config = dict(
    head_dim=64,
    intermediate_size=2816,
    norm_place='pre',
    rope_theta=10000.0,
    rope_fraction=1.0,
    parallel_block=False,
    init_std_qkv=0.0265,
    init_std_up=0.0265,
    beta1=0.9,
    decay_fraction=0.76,
    final_lr_fraction=0.0,
    max_seq_len=1024,
    doc_mask=True,
)
MLP neurons of a small language model. Each row is named by its layer, matrix (up: input weights) and neuron, and shows model dimensions 496-591. Each number is 128 + 32 x the weight over its row's rms, rounded and kept within 0 to 255.
After each neuron's rows, "fires on" lists the tokens most often at its 100 highest values on Wikipedia text that the model never trained on.

L2.up2475 [101  92 123 163 139 139 141 112  74  90 153 112 114 159 115 123  82 154 195  87 124 134 104 111 117 108  86 124  99 165 130 123 156 147  83 118 128 118 100 141 129 113 122 119 140  56 117 136 153 146 102 103  94 108 129 129 106 131 154 170 175 141 160 115  83 112 128 146 163 100 161  55  95 146 132 167 111 175 125 100  92 128 116  79 176  60 106 161 156 159 109  76  99 116 161 125]
fires on: "ov", "v", "ev", "ko", "ic", "ri"

L2.up2128 [102 139 163 115 126 138  77 103 105  94 174 100 102 128 178 148 123 137 156 157  85   4 150 177  89 173   9 160 118  67 112 133 102 143 138 169 112 141 145 102 100 124  92 145 169 135 161 132 189 122 192 122 114  75 146 123  92  72 136  89  95 134 140 108 119 145  74 102 169 169 117 106 204 112 137 100  95 126 148  87 140 170 121 115  76 103 108 102 128  56 136 140  77  96 137 133]
fires on: " in", "0", " on", "|", "uc"

L2.up990 [125 139 122 177  69 141 109  96 110  94 114 147 101 181  79 121 163  85 174 148 160  90 125 158 102  74 113 129 145 113  49  84 146 148  92 127 116 106 143 130 135 168 158 100  90 114 127 115  87 145 131  90 112 143 155 115 208 183 135 142 168 116  92 101 130 135 164 120 137 116 124 105 165  87 167 157 143 110 126 144 132 101  98  25 122 135 120 152 136 114 193 178 167 122 128 130]
fires on: "er", "ed", " (", " been", "en"

L2.up1553 [119 132 210 147 166 111 147 144  94 105 142 166 117 154  63 163  93  40 139 112 135 194 100 134 108 205 139  69 125 167 189  88 131 118 163 147 129 141  93 135 130 177 154 118 142 138  52 112 191 146 177 142 133  94  75 178 103 128 122 119 113 154 164 125 183 166 163 166  94 105  88  79 118 145 142 190 143 112 139 133 143  75 113 139 137  84 103 110 130 147 113  95 141 130 122  62]
fires on: " |", " ", ":", " only"

L2.up1967 [140 122  78 171 113 185 178 161 181 125  90  67 162 123 106 167  80 119 149 189 133  95 103 114  73 105 157 187  81 141  95  90 105 122 180 129 172 109 127 137 129 120 163 122 127 157  79 188 119 149 133 128  92 148 102 168 120 152 129 105 125  96 115 100  99 133 129 126  75 111  94  92 148 118 134 113  67  91 126 108 178 122 157  99 139 159 117 164 119 215 146 134 136 104 126 162]
fires on: "I", "100", "er", " II", "i", "ro"

L2.up1812 [116  96  83 115 115 139 124 100 111 121 124  80 115 146 111 141 127 190 163 136 185 152 145 111 143 118 103 129  87  64 138 182 112 129 138 106 139 144 130  87 109 153 129 113 122 196 125 178 112 133 109 160 100  88 218 170 146  81 122 120 154  90 110 193  78 125 119 120 156 163  73  91 230 160 129 108 163 164 153 126 151 106 105 154 121 148 126 139 126  96 128 101 126 129 144 161]
fires on: " of", " in", " (", " for", " under", " on"

L2.up2314 [145 121  89 189 177 139  44 169 169 108 156 125 124 124 102 123 143 119 123 104  72 164 103 109  99 133 148  71 170 142 141 193 111 157 166 156 153  80  96 132 164 163 109 115 124 126  61 156 129  94 154 145  93 107  71 158 164 184  70 160  55 123 127  99 111 105  71 129  86  56 176 193 154 167 170 101 137 105 183 134 107  81 165  80 159 138  94 151 197  78 120 121 163 131  83 160]
fires on: " he", " They", " they", " |", " These", " He"

L2.up1415 [127 148  90 154 182 114 208 196 151 118 151 137 173 140 119 116 150 137 195 120 135 141 139 122 131  99 202 191 155 114 146 152 126  58 140 104 146  97 130  86 117 120 114 106 161 168 128 136  46  65 169 157 115 113 126 154 170 130 173 142 145 110 101 134 157 121 114 171 148 177 108  44 149 149 123 134 116  96 142 172  96 129 130 175  97 133 123 173 118  98 133 126  75 107  93 102]
fires on: "–", "m", ".", "ath", "ach", "c"

L2.up725 [123 123  95 100 125 144 133 163 159 172  60 183 127  68 119  89 115 143 140 195 116 109 137 148  88  91 175 122 147 124 117 143 133  94 156 125 124 148 162 118 140 112 158 154 171 112 137  95 125 161 153 106  61 175 181 186 151 146 139 134  98 131 126 167 162 129 132 128 111 117  90 149  94  86 151 196 126 174 149 156 116 126 151 155 194 143 144 151 146  74 125  66 108  95 101 142]
fires on: " ", "on", "pt"

L2.up1144 [134  97 112 161 141 128 118  74  93 159  91 127 122 138  77 180 182 135 124 165 181 134 162 156 183  93 128 159 155 114 100 107 151 125  99 103 169 143 168 115 153  81 126 137 134 171 161  94 109 152 148  99 137 117 140 131 134 108 150 168 141 147 128 144 109 182 129 204 109 107 137 136 129 137 173  97 180 134 169 168 194 160 130 187 101 142 108 149 141 141 134 139 145 142 176 113]
fires on: " T", " t", "-t", "T"

L2.up2133 [137  80 175 197 128 100  86 130 135 123 181  93  30 123 156 134 153 176 116 161 188 111 124 191 147 146 173 118 178  95  87 117 160  76 167 150 175 105 124 118 117  81 140 119 134 113 109 220 167 146 118 176 118  94 167 113 149 175 147 133 125 135 134  83 114 135 111  89 132  91  99 119 103 106 119 120 172 157 157 146  59 162  86  96 142 121 136 171 124 139 135  96 136  96 179 140]
fires on: " |", " of", "ab", "ch", "z", "te"

L2.up334 [116 146 112 140 123 120  66 148  97 137 118 102 102 129 146 148 142 110 131 133 143 118 135 143 119 108 145  74 107 169 133 171 144 158 193 132 107 125 167 157 160 125 164 116 119 111 161 126 172 143  82 162 136 111  91 121 125 163 223 113 112 145 200  97 167 164 125  55 139  64 116  99 106  72 155 109 151 121 106 142  70  87 112 133 207 189 101 164  92 140 151 109 122 137 163 105]
fires on: "p", "n", "qu"

L2.up1814 [129 173 133 138 161 102  58 152 103 129 128  52  93 111 164 129 118 141  47 123 111 150 143 122 131  43 116 127  89 101 158 195 109 138 112 101 172 145 101 170 109 147 202 152 161 212  77 159 146  92 141 113 109 120 155 180 125 143  79 112 139 183  72 168 161  94 144  94 149  75 195 152  94 190 167 109 133 157 148 146 117 148 145 128 133 172  75 125 106 145 127 140 102 101 114 163]
fires on: "'", "iv", "+", "-", "w", "'s"

L2.up1677 [144 104 154 118  99 212 106 132 163 139 162 110 126 135  91 122 135 201 110  85 132 149 126  88 138 152 122 137 137 104 147 125 108 133  85 128 138 134 163  97 140 113  93 141 124 101 120  81 151 135 162  99 157 114 147  98 182  75 181 157  97 131 139 174 138 155  99 121  96 151 148 155 208 197 116 158 181 125 220 165 101 138  92  91 106 168 149 142 135 142 100  80 168 139 162  74]
fires on: " A", ",", "ur", " home", " ESPN"

L2.up1374 [134 129 141 124 130 162 140 185 107 143 141  83 102 100 197 111 107 105 159 153 145 130 126 107  90 105 115 138 145 102 126 116  62 126 154 108  74 209 185 121 100 171 138 121 129 168 215 133 113 140 148  89 164 184 104 100 145 167 133 115 145 109 149 134 184 110 127 101 116 179 163 130 165 112 101 140  93 140  86 118 170 108 111  88 146 137  66 171 121 112 132 131 118 176  83  50]
fires on: "h", "d", "t", "p", "v", "n"

L2.up1292 [147 119 170 102 163 133 124 132  92  72 111  57 134 160 122 178 128 209 140 142 170 116 125 115 153 121  97 130 162 126 127  80  95 144 116 137 111 129  87 127  78 132  86  73 129 129 122  62 132  99  84 149 163 132 113 160 156 146  90 139  92 177 109  36  97 148 102 124 144  87 106 115  58 100 140 155 132  73 104 171 128 160 114 137 106 128 120 140  82 186 169 134 103  81 134  97]
fires on: " ", "-class", "=", ":", "l", " Base"

L2.up2481 [168 131 178 138  96 166 146 181 153  92 120 174 125 126 120 116 142  94 130 151 114 141 179 106 149 104 164  84 129 126 127 110 154 127 145 127 141 162 125 142 134 127 134 129 152 128 113 153 196  70 129  78 129 155 163 105 122 179 154 117 115  85 100 139 152 102 114 124 123 110 146 149 136 103 154  53 118 136 175 140 142 155 153 128 146  64  76 125 178  99 138 110 132 109 148 150]
fires on: ",", "-", " he"

L2.up117 [160 142 159 140 175  95 137 100 195  84 135  77 102 136 178 168 126 188 113 159 147 101 128 169 105 117 100 131 112 135 102 149  96 157 123 186 100 164  87  76 146 115 136  81  75 175  80 162 163 140 132 181 135 160 143 148 146 165 146 129  90 119 132  80 163 152 122 159 125 141  99 155 119 130 119  23 107 130 162 156 198 102 127 109 183  53 133 153 104 127 168 104 109  75  75 154]
fires on: " |", "5", "4", "2", "8"

L2.up192 [121  88  99 114 156 135 171 131 144 193  93  73 131 146 101  79 129  50 111 107 154 190 100 137  65 117  90 111 113 172 163 161  89 140 112 122 102 124 137 175 156 115 133 170 138 150 152 154 135 131 164 138 143  81 140 140 173 168  72  81 107  97 139 171  99 139 124 127  49 118 143  83 131 146 127  98  78 108 133 182 137 147  72 106  88 109  92 142 144 166 101 129 135 135  40 186]
fires on: " |"

L2.up1183 [177 105 157 112 162 142 155 144 128 142 123 110 132 165 142 116 131 135  91  97 138 125 152 118 123  68 114 152 116 182 152 144 167 131 184 124  87 106  99 226 152 130  97 121 109  96  88 108 110  89 103 129  74  86  87 125  85 126 107 162 196  97  78 149 139 149  71 125 186 104 113 142 124  84 177 119  80 131 122 137 122  78 131  86 132 119 176 112  95 144  98  84 145 119 104 145]
fires on: " |", " and", " August", " then", ":", " July"

L2.up1626 [103 151 181 148 100 120 171 191 102 135 135 160 154 158 105 124 112 202  81 177 117 180  86 111 121  85  86 149 158 169 181 136 169 122 114 155  97 147  95 116 150 123 136 172 136 179 107 169 140 108 145 173 143 155 142 122 118 121 139 118  98  79 189 122  98 145 153 110  92  94 119  89 115 121 121  58 104 176 120 103 198 143 135 128 104 165  84 164 162 137 107 137 118 103 142 124]
fires on: " |"

L2.up2484 [119 139  89 121 131 136  76 150 143 151 131  95 157 127 154 109 147  77 129  90 144 113 144 159  73 107 124 144 140 177 107 179 107  95 201 139 145 116  97  48 163 111 168 151  98 126 163  98 114 154 194  97 163 119 100 158 149 146 153 105 162 166 126 141 137  88 165 103 112 160  88 161 117 118 117 164 107 117 135 102  82 148  90 170 243 106 150 151 130  86 147 100 108  82 112 131]
fires on: "c", " of", "f", " pro", "p", " death"

L2.up1759 [142 166 189 166 101 153 132  98 125 149 173 132 139 160  43 121 181 120  95 160 131 155 144 118 152 103 163 110  77 122 191 132  66 116  83 128 121 134  90 100 142 150  95 122 147 127 110 133 156 142 111  85 116 125 173 122 141 131  97 148 130 159 164 111 149 122 151  91  91  98  88 145 152 181  40 171 112  94 137 104 205 161  95 130 114 119  99 138 145 118  87 171 155 114 117 142]
fires on: ",", "\n", " |"

L2.up872 [108  94 130 132 103 123 177 140 116  88 124 183 110  67 101  93 146  98 160 124 102 153 125 102 104 113  90 128 104 156 128 172 192 105 106 149 121 185 147 194 172 150 107 115 110 119 124 145 143 121 145  73 112 122 166 119 126 145 152 126 129  85  92 157  93 139 152  70  59 139  69 102 180 191 162 121 131  76 153 112 161 118 135 117 103 141 150  77 144 168 126 126 146 120 167 126]
fires on: ",", ":", "–", " December", "th"

L2.up662 [102 171  85 180 206 130 127 141 124 115 154 106 197 133 160 125 109 149  89 111 132 156 181 142  75 106  83 111  66 108 124 169 127 162 116 161 118 139 101 120 145  93  98 108 101 145 153  79 188 104 121 147 146 163 119 163 144  85 124 120 120 172 137 108  91 149 137 122 112 105 139 127 103 139 185 104 139  86 132 114 111 129 130 143  82 135 108  63 135 118  95 183 162 100 118 124]
fires on: "'s", "'", " |", " of"

L2.up2756 [141 131 131 208 156 147  96  94 129 100 128 145 108 190  99 105 154 102  82  99 117  66 133 159 105  77 120  70 151 169  83 116 162 100 104 187 199  83 121  45  95  94 100 129 127 117 113 135 134 132 113 123  97 134 171 134 115 106  89  65 108  72 131 115 144 146 103 188  95 117 157 161  67 116 137 152 122 159  68 161 127 164 141  66 101 138 173 126 184 141 123 122 112 126 153 143]
fires on: " b", " you", "d", " They", " died", "ab"

L2.up2376 [156  79 133 144 108 143 134  76 156 125  90 158  70 126 141 111 151 118  90  98 165 191 175 133 111 123 151 137 107  94 159 138 141 105 107 104  67 112 145 133 120 159 101  61 102 148 121 142 213 114  97 105 164 108 106 133 116 159  97 145 183  74  90 111 111 165 148 137 151 160 149 115 145  81 150 110  73 197 152  72 207 157  61  85 125 236 115 114 127 127  67  98  82  75 102 153]
fires on: " of", " and", ":", " new", " total", " least"

L2.up2290 [145 129 113 107 114 146 133  76 131 164 113 201 162  96 127 127 138 119 121 158 153 132 158 157 108 146 157 115 167  80 102  94 163 100 172 127 118 204 116  90  23  97 167  94 159 106 163 140 121 121 115 107 143 100  96 185 129  90  84  76  97 103 108 134 122  73  91 129 139 132 120 130 128  91 113 178 156  94 177 111 224 134 144 111 131 105  28 144 116 145  88 117 135 127 122  97]
fires on: " ", ",", " Francisco", " |"